{"norm": "rmsnorm", "norm_eps": 1e-06, "qk_norm": false, "init_std_up": 0.0254, "max_steps": 4793}
MLP neurons of a small language model. Each row is named by its layer, matrix (gate and up: input weights) and neuron, and shows model dimensions 160-255. Each number is 128 + 24 x the weight over its row's rms, rounded and kept within 0 to 255. Numbers have three digits each. A neuron's up and down rows have the sign that makes its largest values positive.
Before each neuron's rows, "fires after" lists the tokens most often just before its 100 highest values on Wikipedia text that the model never trained on; "fires in" lists the words (lower case) most often at its 100 highest values on Wikipedia text that the model never trained on.

fires after: "0", ":", ",", " K", "e"
fires in: "000", "00"
L6.gate313:068121108150078095080150138106128119115091144162151139142115107078133151101110122134101115153174149153126099147118146144132138107138153101126135155131116135133124107135149145134129149147145122173156136158118136148100177104153142166114100109146133075160137152122102132147140079140140133132
L6.up313:132152173145110103089152163119125110117095123175132108108164122133125153151100173130138114137088114111157115140108124103128105106117120134088107151130145114131184132118135150098113100157114098138152144122132119147137109126069097110151101101082110147165194097134130135124047120111125141187

fires after: " Y", "ou", " y", "e", "b", " J"
fires in: "young", "york", "you", "foreign", "basketball", "younger"
L8.gate417:125147096119149118113107081100127098157142114165110128133185108107131156140117158128108116074182128090142144121156095122154146131111166121155169124132154121156086119126124113163132113135147104086067082105135120136133098147157140130116091083105133103132135136148112108140107126125127126126
L8.up417:071145127151140086107087169120118112080107125119113157077129132102066114130167142154082141098103168126132125119115125080127134160133095122085146126117143103146110166150156161126129134114102103110124139150187117110124084131102110099114124174124097125148122093142128125112133129099140119122

fires after: "u", "up", " c", "ot", "c", " al"
fires in: "such", "both", "support", "supported", "saint"
L10.gate321:122142148115135131045118081112131132120151146140130111137089141135140103145129118087106120176139148130163127158093133163090103128127123095109152106129128112111101095140120124177122104147136101147157121102117164168126108157105074155137121136105119163098107148127141149141122112136116170104
L10.up321:158075117115172114117108120134141112129174140131160112138129130170133151135140155123124091127092139084181178107201102113144071152140133112154167117196134139161124126079151099114128104142152098148127165072145159148122092138120129155122099122179102077090141097118103104106134114111193147090

fires after: " that", ",", "n", "re"
fires in: "the", "they", "s", "and"
L12.gate5:083171102143117056122129156133119138123111110153171081136130128153082134121145167137120107158094119130093144112115121154121105079079113157126140145138169151154115156119111132126107101111093127107099160113141141088127081105130107102133149121161104136111100145132138147158085106108117116106
L12.up5:142121063099179122127108119108155121137155201145133122165116153103156127133117118146101073114119139111096111115153127160157140133114121157146091082100169159158127160113122092173142089080110127127160123126129111105123144090120174129108175106144119124159119123164130096127143112114129114125

fires after: " Un", "ar", " M", " m", " l"
fires in: "united", "early", "main", "later", "former", "mary"
L6.gate111:120156166136120121145131127102151135150105121150151095110155105131172146104139070147194105062156157123159153125082141141153195113099128140131163165133117151104111092121119135122137154106143149148145122128134145093102129120126157120104087096118149146119100162143131145148127104134125096081
L6.up111:105104146141136099101096105110148098105152134114100122100123169123143137167147148155161145120136125118131135114135094110104106104119116160109123103140136134121118146135095146132152127099095152128154137119129144122111082114140157148111160143172141141140116098102129159115105111106126143132

fires after: " be", "ur", "it", "re", "ig"
fires in: "been", "currently", "current", "initially", "originally"
L4.gate120:113154116126093095104110115098152108146118172130131131149083118071112137127146107184124172126119159160122136104118157087101119136142157139101125090106136110124158110135112144070089100128128133118134137106133122113088122157096085137126105117094085124111136113115130180155119126122106099118
L4.up120:138135161115111110093120109159121156176126065139153134156171099087119129144140116145093104135124172118103102130166135149116132119109116119076121087129127140091146160152117124089087145111151114139134063116153135099103143116144121141121077125142080133100111135145134148135134183088136129136

fires after: " S", "t", " R", "d", "e"
fires in: "september", "sep", "appointed", "independent"
L4.gate64:157164085130083169116108130128138094100093172118123123089121132163130080103141097126141130111137143133155158143121107095140166157104159132100139138131162102119120120118098135116181082145112162122178085128090117138117085071163141116138159161119142094123199102113158151146141107117095121077
L4.up64:129109144145159126155154148168137111124157141122103111186115135110108112151150149071109124119137135097107161084115106142144148144073131127112110149086171117155091159105115111132127153101114137161118145169115137103160120138166150115144146153131098102109109163168128091082091131110125182126

fires after: "st", " Le", "x", "ist", " ex", "il"
fires in: "league", "executive", "institute", "institution", "constitution", "military"
L9.gate56:083125134118121127067114137124115126173140137133096165154159170128172150144139135140121149150145128140118120119100123128120163129106151108100082106132125090137158152124115104133123121110130089095146134102182127123074134104079094151177117142134172128170106101118126187143085122120068142160
L9.up56:099092109078154169129130143129134115173132137145140135116162138191145147110183093145137177101144116164161109099096138095117152139136093127136095132135111124136122090146151132097180143103098117095136107094128110124172108162117140169119148135152148152118106093159180140121141115120107104121

fires after: "ep", " year", "ear", "v", "r"
fires in: "september", "years", "as", "aviation"
L6.gate49:084144121169129072101157130114128156152110120132115136125161176096069108143125136158151091129168118146152096117089101109155116101123152116100151165113091119148143109140131095142086094126171115118117158117123132107097135149131105082115173096168129106131138113104143130146163119165120081081
L6.up49:155116130117132097082111103126178116153143145143098136120080127156127110150133130106160121088167154134120145127145127122138099062103127100135123120094150138118160106144112135125116108127104119119180182140165163137152147116075083131141133174149130114114148100123123137145081108151140100148

fires after: " be", "d", " to", " one", "s"
fires in: "been", "of", "industry", "industrial"
L4.gate297:185154145164094147119111122135164045120134143135139125112139114121162132173136096143109092161107152123164105114125122074093106127147179140084143153118101145137162112097114152100114120097142092127139137123107133124120107164132104144108135153156105112088160087134175154127112151119155081135
L4.up297:121125124170160104133147108090131133121122124139128137135139158111177147140134117144157077099095084125123186088118112110122123131155142140115115107089070117136167095101148127154144099115141095155111111096105122119128121150119115140103141089126068127121117103158120146143121133137165146113

fires after: "u", "ro", "x", " in", " pro", "et"
fires in: "such", "approximately", "introduced", "sometimes", "produced"
L7.gate496:165161172150124124130143131109148133142130108139093140129100135136151118122124125142112125153097168165164111138093074132101113112124119099090113169156133112135081123130084190153116106137115212137159143074174150081115117081122160146152136139148134111129127146107146154166133136124145148121
L7.up496:086116095109203132140157098140143132178137145148129122141109144125109086105089092129110120110118158123198147121122140113118116119121114167119101099101142112155074114109163143117122154111077098138119086136163146137144132133091145136145145148118153146127117095112121137144133137107098101087

fires after: " t", " c", " s", " m", " f", "as"
fires in: "time", "site", "city", "made", "football", "image"
L4.gate196:096105147135136111149134079076155132092109141145155140132148112085097167116119098124164109144149048135151105101129118065136124143122144142113115155066060133144126122083112088157127108096118138141149148130101084108165125207124145123148120141121146129147127156144094133143088126084181130109
L4.up196:155127125126164130104158147170110157141106148107133166086126156132147143115142136194142134159098108147110107135133142164158140159119154139160152155145117132123105122146135117146125133148104120120105123115121128182106089094078130070094130125134139134143077111137125090130157108159097124145

fires after: " ", "0", "–", " b", " J", " B"
fires in: "0", "building", "james", "2004"
L4.gate199:117113085143122137090092176080156124144092148110122129106132149083167155104151100170126106141115103122103131136123105112134124134132142135165086151133137149123146128164136130130127130146158103105130107113109152151105128090097148132096113088156130115137161171119137171156075106095152093137
L4.up199:096099124134154124092088167120136129145121157140126107110139090105148160155164120173127100174137106102083114136152124118126112132142113116151109114107145131124077173137116117128155139135137090100094103149143114128133137154090123100139122101135130137127134142133129117058073151131127122141